Weights of a small GPT-style language model, trained from scratch on English Wikipedia: RMSNorm before each block.
MLP neurons of a small language model. Each row is named by its layer, matrix (gate and up: input weights; down: output weights) and neuron, and shows model dimensions 256-351. Each number is 128 + 24 x the weight over its row's rms, rounded and kept within 0 to 255. Numbers have three digits each. A neuron's up and down rows have the sign that makes its largest values positive.
Before each neuron's rows, "fires after" lists the tokens most often just before its 100 highest values on Wikipedia text that the model never trained on.

fires after: "\n", "-", ";", " |", ")"
L7.gate347:177074154094107093126128142150075137101124119171120099127106065139170130108145137162153123105071154102092097126088162097152122137138116142091108114123126128100131098140171135176137137087115142131163132094152127135145146098184135114147128144107171083186101086128124088128161123112137162157
L7.up347:155114120096176128112116164148128138137150132120137096091110141113118136091113100123111158142135156145112147104107185092133140125133145112129168121149095170121116105104134084080106120121106102064145107161113125131095140121135137157116087126121127166104148142140136151162124128119102114107
L7.down347:159104145130117148114099126176097128125138138125112090156093116120133092129122126145139092142147104133131157113126143136132085134151097162127157165136111135118186103117133125104164113150119134128127146120108107151154116101156129114114090086114086138157099117146170164085104127087124117093

fires after: "\n", " Party", " Season", " No.", " Rank"
L7.gate339:092085158130108140126088099142176062129067173120134173127145172165146117156126135167126147121128126156128156136147120081131105135148177092092119142110094108126155110153155118115144125119134135148128110141124120160126131137149115107152114131127136075131101121141152131166148157128153115147
L7.up339:154135118135135098140106143128107135124153137139163108116157137104121124147128086102117082127105141081092145169134111152127130141176087153114129131126110096128162102145114140116135112162101133143162122113136101167110150113156145136127149141144148141098103162146159138097130154129118116155
L7.down339:128100134171120117109095152142144087130121150141105156091160116162137105127122148121105136119119132102108141129158114073106131146139150082139094148131139115164136133183082105123114069138117136139107109163127115133123145119116139152123132096104138136127138096130122127117158174098124124155

fires after: "|", " |", " District"
L10.gate916:113080120116113110105090148128121080094091125124141124134154097130157142119115173125097188070128149131090108119088120090122152110106104129126096121157145161153149107115132153161138126131138154120138143169128104159098164146148154098156113115146077149154103105144124132123138142103171104166
L10.up916:136111140087101146130142123128126123129134105125148145178158140084137152129151076140082123163137129119135135158126138116136103115112110160089129183150125124128147127132146161129100101144138115151104161117135116132097144121143153115122154076163142109158119101148094106075116108134145177128
L10.down916:131124105128129123169109153139112134141151172132134144127096073125123105169110142113105133132097136122148109105111124141116145074106109116128163114089157130113108169125137167089127151118085124122124177111154142129135099179142154123104127169108165124168096176150104136055164168149111102118

fires after: " the", " a", "|", "re"
L6.gate115:134116133124125114120135135181130140138149114103096146147177142091132163131092142144126164065108158114149122141156131154115096100127115077111135154116108118116153156086122150146128178175102167153116123141155123122120156149043146158097162151176170116169128163080174109120124093128125114130
L6.up115:119118133116115139155117104071142102142168138109115108144137147069152089168072124108110121130114109161131129122121173149133141113068085169146143120118095112175125106123084149090149149129097125111121154136100111107132139082147105140129102084168175144144103171105145111113099129128154116109
L6.down115:134136104132142191168141177112151127142181123111118103098136107098135130176141155177088112158131094122155132118144150108104092088155144115143159152106136164108096121112126166129134102094119126135148157107127108092102117144095160098135102138130106124122131165120098149110123125151094135187

fires after: " |", " G", " H"
L3.gate625:078107122115171131118160127166128119097122126107111110121132129146128136070148104128156118078177150143135148135083142116127094121117135128137113106114122122148131118112121106129146122133089126114103172122167139125094096156140164163137123142118092081130121127124153149148100101105097120159
L3.up625:135088166159136124118111120077198170128102126124110154113132118082135088166149134146089145142165156124070147134115182082085143081125149111093141124128149145150178128134120144152160169156116135133135149134074119116105167170114119156098130140156154128161115139148123145119156149118117125139
L3.down625:119097158134116146107119127114153163157143150090141130128129118066156118121151152123121137130134143094100138112122111100089152109155126157145130109086141158147098088130122102150091145167095109138131132100094151136128117165148147155073110142134158054133090116185103139126200122167111098143

fires after: "\n", "==="
L7.gate799:119114176118119101124128115101113128112117118100145137118125143154156132135170133128138177112140131161072160162114127164159078112139108115117155141058157090141147107122102130149125091116089179116127089146122149162187181171135115125170084103122156121106139122133092128153116149125128111156
L7.up799:117119114119095109164085150123141103110128142155149130117165156123121164146133099113105130080113117103121102161118140172124119108142075154119136152119117114088119134098116121083112095125129113138117091127207112151138138158116107165141093100143177150084115111142144150123091150161100155127
L7.down799:144115119130145145087108151111119125146140123173139130107150118113106127091102089160102101178131105120144136116142117128157162129122120131122136169146141143078152112096115095125103131159149118117118167127098130151113091155143144136128135145119143070133116101129172088090131158222098106120

fires after: " the", " in", " In", "|", "In", "-"
L4.gate738:153126162096129093124124124125165091135105107133156146152102099152180149143118106159116141122118138120136130101129146125130099129153103143108147135137118128109145127076137090116130110151116133113149094104114119173138120114134107125154137109148155134165120145125144110128164179129141133162
L4.up738:126093135126149118099114134146127143141114134110107092093125113134105129115154120127114112109138122120130124153136098102121137155097156154127083166103109086110109133128119152135173203079154177155185104154117127100138128101129118182102157115126100152124107135117061118071155116149134113149
L4.down738:151131110133100112139114118163127079138102123100156128171121151135157091131129135119143135116116158124100156136137140119120170136164100104154146090118053158110139115131126135116161108162126137099086110130126140146176126089118133140135126173146125169155159146179178097123165152106134155092

fires after: "\n"
L3.gate992:177104145161122114144132150113111073077155120113109147095154171109114098129124164131150154151112140136132117148132105098129102124067120135130193124103139121148111125140114132133102111109181162154153166144130137168124158160144116166117136150077133145115100146092119123145125148145114143094
L3.up992:139103135149120138111105095100094115125084137115132124122097144144130108138096160122100113155105100155166162140148142107153075137154128121111126148155149163118131150160124134139119147101119092124109151116152115183146135141140128133140166145105134170112083150085120102117111148139149121097
L3.down992:154123142144097135090119131121131149111140151093114100133103156109115108147129153136118132124119089170104164127179108080160137133125096114073109133124162135131127134125132124115072126110121107125132195141183113177110127134127144154124137102133147165118129142131135131122130175116168121132

fires after: "\n"
L7.gate984:171132158108149135155158105135150096101091101082129130156121131133178124123139163162145118105152095149117134178144139124135111145166114131141129124107126121107152160169152145189104143151134157123122112167118131147181132145160149134147145158120151119130085125112133122112104137104144113121
L7.up984:153156149150095151102150108151169107116129140069139142123087171128113105132133134122135121134160122167154150165157175139160124162168089118136130098085063104146124147106084115153154131116093141128124139130162132145124140137135148137123130098113119141114101130096113114141110175103125122114
L7.down984:130099165128127183100175102139110113120146150089119108112108151141137119126146130141128122118162128156101166128148179159161121126096094141133127089112136110156147136120150118123120105091129112081141122139115136171121128152150170139123081091125138158158119100124123128096122132131147126101

fires after: " b", " B", " Bl", " M", " St", "l"
L8.gate919:132109142132113150129164160112154096159142154142078113117129111140135154103122132140154131121124070091070144186134137130141090116137100131119079107123117116112110108158104113186145084113128128169151090132144143156167113153105192101107148148118111139140126146065160155106159097117107123105
L8.up919:127111102104137150120132176148131110170162152087152110093140158134093116122140162120124113147115143138137148134093091125085131125151143097112086157135122136163135108145150147164082168141131117122113102103113140119126139114106142163096149132117144103106137131165123163096114124096129109125
L8.down919:094102124145112150112150134092163103133151139138104115139096117122112147113127162157093130098161112124112163152110192135135129100119150127106165104138141100152113139121133134110106182102177140106089127179083139128146113136143114090137156155096100150126123156128154125113115123102121134149

fires after: " the", " The", " L", " B"
L6.gate364:121188163102104096083129131132170116109145087145135065120132154126101102117085112123131138116128109118130077118140070101102118151090143094128173157119131111131134136137118141097116109091119100132146170135132161127092157112128170114139179136165139139099119154128148142124090135114151111112
L6.up364:108113113171147077116133144134091113115121138064140109124143122127165138103133150106140134094142155123101147172098117085121131120151129132104148130139062162148128126146111119103143145090139140136057163147094142148166136116113150152126149124127190146114143138130168152145093157142122095139
L6.down364:102123161127142132130102102119147136155092124152129126073120147095106125131138141126109159123179110141166113101174077102121116146116104135116108117125173131109120148105125147093143105116101151127113132136097134128170142115140123145112105089109138172106135119159078159153108153147138114138

fires after: " K", " V", " Pet", " Ar", " G", " Ch"
L3.gate253:142133127160119112141095168095154098122107148122149146121134160155103120114105144162154092131152144101116121122101117170132139103093145125110145096136110103119112095146123086139149140177148173106111166126129130153077121151098161112116159103092113095114094145116147105126152129096118114094
L3.up253:150134093120118154169105155129141114125143104147141133131063167148137127099114112076154135118073076123145115174128136154138153132131132139141136108146129148166133140117150150135145109142130132162134160148135143168134120152087123130116128096068142101135106118118154116125139113172145138157
L3.down253:132116138118117156147123151172130171112141132113142116125122127138145138142097133114165132138101106094144132141108132111155126138120121149117158174131127168161146141145147144123162078117138157172162125170132146169160106094102112113118096121111168126120121146114125111115130153134161148168

fires after: " the", " The", " b", "The"
L6.gate640:122104116116100129109091114159143087100136070123119167130130126089111121136118068156138177121152087151107111129127109171167110149123116149127141148084131103139139138121121106155134085120156133115109078121156125116123136115101142185148152156189120121091117154119100163144113131142136092135
L6.up640:148125100136153080126128124109123135167102079131176113114148131092180154163110133126099156126150090179165108161118132110129117124106112112145128144125104120141145100130081126099182136130110124147132112127161114127141128126133127130150155136142085138187107180142138154163124154120085165146
L6.down640:089139141147131088133124155167154126112158151115089130089136129152139114126150093133126188108138132152122137114125125122112151129100132137112101125119126104174098100127143155079126081104099128158122109152149117138161132174141142133155154143160127113147100133140159158129132173202141093100

fires after: "b", " B", " b", "R", " tr"
L8.gate811:158140129160134148087123169135138094124137140163084133092132104129138103135133114137146130108123144108133123183153123097147106059167127124125119130097119120154147142147167128181155146089151090155144115126126145119128122149125142126117090140120122132112135130139162185135062167117124142108
L8.up811:168152119120133145120116138125117123177145140149137103129170181155132086142165165163125138134092121117117083142133122121143150146177152143142133099126139098111134169144094111139155112096179099129135128137094093152051112121125105164130105123100093154126143109121151181155133125160136151112
L8.down811:113116147105093163131118099135112096141174139089133133193128151140133156120119149130130162109149128127149109084118150145149127099096130160131161088112112120127148124120111111146103102157100101112141110136152109102084110087132096128095142079117134157127100130150131088124180107134112114114

fires after: "|", " |", ";", " 10", " H"
L10.gate309:112084151140144107109113095181175103129156172101117102132134131133113074131103102145111106105156112180120123137107121160131109124101125112143127180121122121096152139157140107131086179095137130112135184137143142112090151095128164154160071138171146123156158127145074123133140097103131119137
L10.up309:112109122168110070144112120180119120124133143082162163110203166135167115109140109112085145089135174151109151178114132124111122069161145121117148160102124153133116135122123099120109144098145153126142156142111148173135110166123154158087144131137145146148124105172141127119120190103130133142
L10.down309:146180150127152130102154124134121136153158161121124078107110118104127156144129130152151134122099165111174128131129134154128144155078143116133136127138206076144158175120102121115132115164091136146141112098130092086132104158147118124135094106116161139132152130154118100102151141151141094099

fires after: "\n", " the", " The"
L7.gate483:095140127111104146152119085156110097143135132143139127157110120110107113099115119119118151138110144130110116161150103093160130118097109158093130145129133089127136116143128122115132134167157205148135133080116135108138135127140167139139134127150121141142101178115178176094131152099121148089
L7.up483:107126115177163195075090116142156142111135113114096124123116128130163138132138150134114130150142171082177103116144117129121138105125132139129176114107095137158106125106113162132128149162138134153131156155168097116073085145130136091105124090126145139123088137127124140111130151115128161147
L7.down483:155123165151147187083121129147148127089104108132140089145128112111128126121146150115136111131152107095119121126125121127142100089134142131186147120096108151155137063136134126118139151130129123169110161158159109130149122146133158114200145121125088152100106111134136156127145131082107135126

fires after: "\n"
L10.gate560:171111124088109093126106106095144085129121150118105141103151149186147143101093128137152132109130156134124146157109138130087096126136120126125098133140152136115145143139093132139126105120131112096131081152154141127148139144154153134108153120139145131103114144095185110128150159116150086148
L10.up560:089145158141154134081136125134134178154150110137139140108139109140134106136124154171124120112094101106075138148125090144134115118143140097108139113106109109120157088110151102167140156146127139091177152123123159167140128111113175175127135144129150138138105142120158111131159121088183157184
L10.down560:181127110127153128138125114122134080150141168107108145118149162151147163089119122115142162072142116112143151193134144115089118115136145124139124145139128128152112153137137115133129110146132118129153087191167123140140120155102171134126176117154167148155134154088157153128176131049115083141

fires after: " the", "|", " The"
L7.gate811:124093114118117137145144097135161112127125093089182126082138115120099115127157134176118137101156114163111128121068110067098117160108133096083093129123097124107201129132112153080145109134125125112159115119122095152130130117157175152134096123146094118113129169103105146133122108082117075135
L7.up811:125094131121127136130135118093150091133145110119160131145151134123140126126158086158123116072142121119107098161049124111157103150121107188104110142104134131134174137127060137103156163139137107178122090119132061150080140121166113130121114124145149139106102152128109148122117166100147100172
L7.down811:124125127110163074084131131142140123165121112113148102123137147150141151134132089141105092105127106133111137121130173125123118105138152151079090158112125130133162142127091154070145157104101128168101082147136113115167160135162139110136105134166121105148101123127117131130133133201128117152

fires after: " b", " t", " B", " T", " r"
L8.gate694:133142102124114141097131110117135109120166141110126134109104130101087118185095165137145119125125126134117139154147139106150086139165121166108095090120102063120122091120105154167090137122106155158150142079181164102138132143105139146121121156101105129117119127145172103149124131125164155110
L8.up694:124141137113137074088092138059103127181142149104125122164171141110084121120131168108134112147096098118128115115149110136154162121132154153122134115157101083159175122129115153140119124113159132167114101102155110144124114087107180155145162132141113140130097151147161108099113127158149150129
L8.down694:157113145056168163097129138095124186126157095088134132135125087144126138129148084113141166129143103104110131116167123133134146134149106172104135157177132127107138096112163107137112149127118107145122119118149084118102092120098123112126128110147139155148141133178133165112127158127143103079

fires after: "\n", " C", " K", " P", " L", "el"
L10.gate587:150094102156110139115090110118131172100112136107122150157173141114155093121125121108172146165143162151122130165138111173138116141126168144179069120112139144140160132138145090138146123103112125118115151147156124144068123136127115102151082115125116149125099158127116165118114083130122117144
L10.up587:138151125125148088101132118120148114126114109126140082117130141107130129110128121110146141146193128117069140178119154169099137130138154166139169150139166122129140103119120122095128116104163101135154148114114095112126118147117161180151135118139149085130137134161115130138180107143161131164
L10.down587:119129129108144163099127118092110163156104096088134150114125125136111170127144170125118116156164157115128130159154147149116148129130138115134113115135112140132131103142110086124123097132147157157128147116165127111146191128131111142143167133142091098169136093129157121140094109118109158106

fires after: "\n", "===", "==", "-", "is", " out"
L8.gate499:138129135142077117119114105146132144122145090169130140118129129165127123147128126118087154110165167117132155122150114094116155103155128119123136136107127139120163108110110129128102139101143136108104089100139117096120144140134122123161134148136121127137108187130129127126119146154123142120
L8.up499:156154153153091136094100090100094130140111112129159165088143156133142136148118141113098146130114103153118150128124152146165148112136118177089143113117134148122171140103066152157122083112132147134115115080147113135145147111126157117123116182162148130066106137103090128121141121140120117129
L8.down499:144130137085086154116173133101143142112161138164103134105108128128131159144106102134154131136186100134122114147103179135159141150136136134160127136144122092111144087151105113137142153167104108147119112172141145116163118141108132104143111145151097100090106135094136111096130072109147149158

fires after: "\n"
L7.gate421:143145098165118112099125127131115093155103153144115135095146161146154149124113112108122130107142129108119122143118093086092117127123102127107103158115125111116122111104145122136164130125109136140112142121095126102124147166173118109121119115148151139150139185143120159130162147114083093142
L7.up421:115117151143137112141142157120098151142142109142147141134142124088082079109155103085118118119132095160133172166115152115117128152120139133119117137067140124130106148107168100132134139136146120151177170104146128124082112130147165171111157109100125164115139110127129187127140118125180154141
L7.down421:096093163126129127111119128120092156129138125115158140150141148087129075104154095087147132101145093144120158136106155102157127123163111147106130147107132138126140079097148115113119163118108142139139155136135135130099131129132116118107164108133142125148110144087104145110113134079108103137

fires after: "\n", ".", " r"
L3.gate395:115108133115115132128153138143143098080155128172119155128125093119137130123101083137145153161133106121150121130094108131149098095130119145138149173137152176101135121166109132177111162132098151101114132112123147098098110099106115152142143110159127111125156154107153135120121132096127094141
L3.up395:136117096143155137120101088163136088051152124136127147163146130099149126153118102120085133130119125126109123101124104137128141125111126134117123142121138111156120141175106047091119124157127154140125157073149132128114126117114144099077104119143116145125062121120089093160137114143124128116
L3.down395:160156071106121139100106106112138122155117094099119134105141136121096138173133201167124139171157146148113136149127110104144106116117114136110119129143122121134128117050149131102104093126135154118110122079148105135164114134163091108155113124158128122125122148163141085169149144079147150096

fires after: " the", " The", "The"
L6.gate656:154100139163115110126110084159140087109178118118115123111122101151121140098121105116159143134117133143102130130117107130096101158152132148126130124113105093146164125134135121134124112114119138133130151121166112193087140093119133127081120140121127142088098144145112155117084122151142089127
L6.up656:118112165118125131103099157144114132080163114126110156135105119173145131101125108131144159129084138125106113130126101186133112157163147158150119095126112115120146128109145132136126144121133117122119185101141109121103121119103138126108083150118142138086147145147122181162089095136152097120
L6.down656:174107151141158134081132080125098146143113151142146140135123094136119143120128110133126158115131113118115140140157149168115142136143153148165099146122131154105121140107138119189143124130124105144145143120159145095131110128088101122090131126104143163112157097156109127119128128253166084139

fires after: "\n", "|", " Minister", " en", " N"
L8.gate1000:144141153138162092111159113135138088130138130103156138124126165120157154151119143146110171088140139126108127147139093126128105153110131117113096091103107097126149103137143148128127139099145154130087105114142136136109115116116134136115118147078137135080127118099124117117139119059108170169
L8.up1000:147150138111161139124106119125148106100123141103099154122082103077143131103154146152121108140101172128103082131150158073150101157081123098088150156140128114128116136092135072162162136133101159151140131110125171125144104120175135169156131090106117144159107176101133134108126133124105114160
L8.down1000:118137138133127139091143129121138181120123148150102162136148112115122157116159110160107113144066144130098107128147124079093095120141106123084138146139135119158141140126165093101140133102152163112137113121106096149144104149122138138150124137107113156156127141132128112128130136129138196152

fires after: " |", "|", " after"
L10.gate748:123116097163141129090163153127163106080065126141089144122106132171100077147140087115088161095120096139118127157142148151160106130115132109118061108122138150147131136119127094135129136115135172080121129141130143145117168146086121097175122144128135119106123161096103106116077163093097157160
L10.up748:113141108126105099134113123117115113112114149158153125131153141128120115102105119094135168123143143134169107139120140126132141111115142113107127186104108193116137108119102071111129106110146158162181103153101135123102145080144052071158123170155122145161087123126147079135065139122126081111
L10.down748:116109142096108111171140129117176136208095169155110137157088148087136131099131150113109120145113083113151113090130136099129103149154106116093133153103106172097116115142111103116125118143181130166133120101120142133186149088134108121135131134119163160154122107130190104157178117142114142132

fires after: "\n", "|", ")", " the", " Billboard"
L7.gate21:154090127178159117116125096105117125124196141117129116140097111150153065150117112130136132097120126123138104138116122093140104190132110100136125134129108160120101168137124116121121103116098147114142114160149174119138121133124134171130108103064127130132117142133119135114103134081087116152
L7.up21:164101126144125144118113109136095199136170131147097136112103124168142128125109136093169115105156140121138118100160134128143116170151149136124116126118162168110112122111160072134148122099096113107186142159111147110141107116098148154120128141090094160151140148135160116152112130136119089111
L7.down21:110117137115109111131137134172120138152129154113142124072135103138117090114102149146146119122113149124134100095145131112142131176129130116142155102097154113138136167132184133161133093125131107145155155144115124162113070162138125133104139131089116109134133086135143125135122116155179146094

fires after: "\n", " Party"
L7.gate68:116127118113114105131080121101139098100103137110128167085125125106146085126166119137136100115163162095110117149139137144151101172132127143132114119137125140117153087124142114105157088153098136114144121143150183125142144116125104097132086141129137082149128123107144103134123136152161110090
L7.up68:151109103120114107127106109117136101117113119114129120145143130139133161089151128151177059127149128137114153145112110134107103104109130174103123129161122140108106089123141127115117133107113128095148075167152126182147123149165145105179138093123109119135099117113154124170154130109141080179
L7.down68:143148098154114113098114131124127130122139122096113087129124129091116065129107119126128110116165143145132128135131105105089153178122129107140087146156154120132161147127070116088145094137161079151123107140145107124087134137116144143135155124122121151141121106105168129137109084095138149136

fires after: "\n", " 2", "|", "G", " |"
L10.gate872:176135125133135121146165108086115089148090138138124160138140114156122105199096142113148125161148126102134106139122127110138100152133111134134103124145132106116159091104134134183144112145115126136134143111118140137132123130128111086145108113145141116163154117076079133136126178113130145118
L10.up872:143134172154155100131112131165098133124072156121082110134105158108108153146151086106101070145105130102086107107106141112148118140163142157130112124121141179165125159147090126130111112138063156111139119125161137140133119138124120115105115075114173132137143121153143140158124172104121135098
L10.down872:162109128116122106130116106161150101093083096102147129135138099141142116086127154155113108133120104097147149120142110139171156130122154135088100138142150157141108131119138143145101152167094102129129117102164116144107106149115158141134148131119129135095103104121139110159155122113143136143

fires after: "|", " the", " Netherlands", " |"
L7.gate642:176135119148141192080158148142113128117083097080113134129115115133175122126089128135134189102110152145136130108127135135123075138167100119138116156114149106104119134156092113134153106111066177103087128136154158172131138137106175126149124147133144154166108172160160109136106096086130162113
L7.up642:113117130121167086118106082107102140114140122114131144122145143108098113123101112118117161080131128136124124127114113151124156141126151110132093155114121151159158147150116147130120136125096135082105123082128149117097156173131115103146120136165130120164098140092129141100097066118093119159
L7.down642:126120141105155090125137108155161182138127109137148115153110132119119107158104125123150143086086108146135167131133162154160123144143122152162117118132118099136155068118096108094129144113132134115172145132143129117088156147141102143156105157117102126138104109156112108068131075146075126129

fires after: " the", " The", " v", " and", " m", "C"
L7.gate944:157075131141157137131155116126113108106142127112129125143140107156108155108070151118159157137127121165091104138156107150119113186152116121150131152120140121153111132134147157125175156101078139138127164115149117168114165131115151107151105145122168154156124127126103130112087143129127095114
L7.up944:103147160132149112091075101147116121137147131151109107121152095121098101143155135115153144125126159106100106136154066131096102166105147124127111150131169103099138106112178124097124116167170118149101127085121160135113137099099141102105129124103143135069182143140088094090125103129149141138
L7.down944:150142132116142151097104097148078115148140151117110148154137132117113140154090201149113172087128131084094115134145103117157161138118128147152121139125137102144099125125103127126109124137137112139133147129091108122110143154147135109117127093135151153103153151133085092106094138128141143101

fires after: " K", " V", " G", " B", "K", " City"
L8.gate913:126105172124171072164136131097124127075162155094151135118073112108114151136124120163119144166144147107101121162156149117146128126131122151136088142127089115123133102146114123129124083148089128134117156135131146118116133082092169109135120123117177137140154166095157128129120149104095137139
L8.up913:117107143146125128149125091157096113148153130122161087122131115152175090105144140113118113171158121099135076147117089124180087127127151131121101161140147172195133135094156105147147133132116127149124131145166131157098109159099123081146085120110183094107112110175105153123104152127145149124
L8.down913:133108172154146102122105176085115126134145107111162143156157136112116104142123132136123164104074124110161141151137104135150121141138138156146158163127139139128062155147158184119146071151104138137102110105154136087109120105100139112144137140143161145093150091144142132134124138114120131137

fires after: "\n", " p", " P"
L7.gate768:147102126156085098150113141157139103124109150137104156121130151151180058154122135142120106137139117105142104099135154149119103127082172144109135062133098136171092155139068098128130115122123168095107142132137120148139116113129173104148164122142150076127146198123127125153115165136110118100
L7.up768:114100137133164053135100161145137104144126130075134167132137149118104113114104127102132120123160145141117156154099172129112125133154097126116138152124107144118151125114118103111105167112143138151129114148134137125135194123135171079104132116157113114146112114138112122094154124153144084168
L7.down768:118132151124150096093153100132135181104120138106051122136152131103121093131118113128170180106106145138162125112114143092095154123116092117155144130153107129140140128139141144121116132148121113054137137146146131113066127103137129126153152149181158131122098106142137128133100089075137129122

fires after: " the", " Hot", " V", "|"
L7.gate248:075127117137126120121100155148149170123170102183101131122096150133157118114143123135120120138119160114122090076116112132142072149139175111130131108117138129094120121153154103149118098128118122146116123143115198112089095109111126145165093146160116140127087148090110107180105115120110125101
L7.up248:172083102108133114093129092157114188146136093158160157134142149171132118114127143135161148131101163161167164109141103104109090123124155123150107154130107110105102125143151084121160138130167149131078112150133141120115148089120115114167109153178148155168104102103138147176144121103104141127
L7.down248:127105126111120127136123134169141141097136111155085096126103126125113116106128116104125135106103128142125074104132119098118103119126126129137153137070141124142157122114170098132122108162139123144115152099153136125115073108106145158116163118160119151155155156131150146169127154154147129118

fires after: "\n", "|", " to", " was", "-"
L7.gate237:164113138125136119148133151124126122099102119142144113103151163174207165153136178141137086095137130133146207133148152112091126100180149098138107128119096139096120128145133124148111153096078115124156138109131083126146153125149105102162161139080119103152139149123119124150150166128144112094
L7.up237:163108123123129126139117107135118129111130130128111137087121152127110143139100132146131100129112124122140138122126123079120149134119178090140157134120168113141130121117120144117142178110102122118160105139182089153125124119123091145100086122126163133101132125108123126136130194135106131127
L7.down237:127105152111113128153128088162129153145098134108117102138124129151131093086119124116098119129150140109139177101106136161149115084106113151128051106163117145111177118118130093140167079149141139158114152119100130173094114104144117143135111169140128118126133133166161186087182111108146127136

fires after: " |", " /"
L4.gate3:149113124111130118159140104088141078141140133154161097148118090129144125117157132112142096094150128112127134122138133102133148127118120130130146180085133141113161099152138155182137136127115125120130099108148194121129098091097139120139140140115092104127127133131107143106137143130085127099
L4.up3:133143116140137100098173117139181109202084148116099136117106156115103105140128109122141146119145158162170110126134153151172147173113104167171108150123119099133091112122144098105139139158132089084118102158110108128141159142110104084156127098148168152113100086147137140127158135111126114128
L4.down3:117105153118119136119143115119121134151108142124140131124132159146123119143142141108175119081128150130122153157130125156138124180127105117117099142099131137133159114132124134145108178130089168097121100128146109155123150127122082105145135156120126126120072079120087133127126147140126131134

fires after: " |"
L7.gate902:123110104097141129181134101176194128112128136143093147102113141115164129115119150134151107145129150157139124100100106130140122116130092121168103138105078132092129117149156132134183169146141103094143130104109135135134152114098123135133112146137140123100112099115142127137156152115183103103
L7.up902:161146100124113128140150133163127166125108125108156126097088165105143141094130114100127058146167162132143105120141158159158133158119141158151115152137118134112118128147141118156146100125141127126122145124129132159120117168110105092133118131142115140095144079142128111125145121120137128080
L7.down902:118113090187124150106148099107100165166110116132163104124155090159143139094113124073146142105135122133121101148159111131112101158123102128106138129122176168141112126145155136139167182129130151110124145145129081138149106155149106093109112151116147134109121155138118113101117105098159172146

fires after: "\n", " ", "|", " (S", "rat", " (F"
L10.gate900:175109088166145146135174130146147078104126143124133141106139143132148099114108132183155133089113100111111117105101165128147148088151078144167085146137154137127134138117086127154125093074135151127150140135127126099153166121128150183144143148106109147142142146087121127116174096087142130136
L10.up900:093067132128163114110090107150075101105117173129116118097143143132118128152122169111165118120115169096122131156138114099135139107132132136142114152115117141161122138154142070143135100133115133094136085157113172152129164102108143145154134152085114119106144212157132154112082138132131084120
L10.down900:161110134138141115153091117129175162118124126180117117098149158131135141148099158120154124102107156142126090132130133178110135169114073125142135112107182111111131099103159125149111101096115142129158158109143169157136119177092131166096140175098138151112131159102129161142122134101167133085

fires after: "|", " |"
L10.gate908:086142128142113149124105104141168155109139172130104126177133159093143147157142094142094124115120125161133167088107127115121132115147097091114072181098122133112115142140104114126109138110121144129112136078135106096146162135161198158144139129133168079138109141172084117119120153087118109114
L10.up908:103140169095149176109161140141139117146113124106138145131148124110134109156134146111122133099085096153122141104112119112116147139087162125162104122117122157087159156125163094127128125174123095118130152129131142136186107134132128161127082102141131129150117150187125157129179151117111116134
L10.down908:122121125136140144145120102153131143153176126102175139130090145141118108142139147103112091129086121138107117137178145144183111137127110190111137115130113093111121122106095155150138127131114107146159118135096118115108145112140128113166130118122137113122124090123131154117171100099144137123

fires after: "\n", " \""
L7.gate608:181124166104118133126097109150110124128115119140085119113143115154183138158155132150112110120115143135106120116151126156116119158089112103103113136116076119114150126110142123171133133106103181134153122122185141149135148117120116120148142131159113112164116118133128103127121135111132162112
L7.up608:121121116163104135100143107120141132088090128109109136091120137119134065119131164093124097187109102150129147123133095080106143100109092116077132121110129107162141120103151098123136166103148101120144087153112084138118128135103127118129131118142112114104101109163129099109140153100140086098
L7.down608:153126101124105114133136093109137132135128142123112131145165160166151134150132138133129114136161139123119131103131125150119149143177114099114127125099114108142142157106115124134132130085131122105110139118176167141071186122143135130163090122141133157115080146148132130138101121102117134102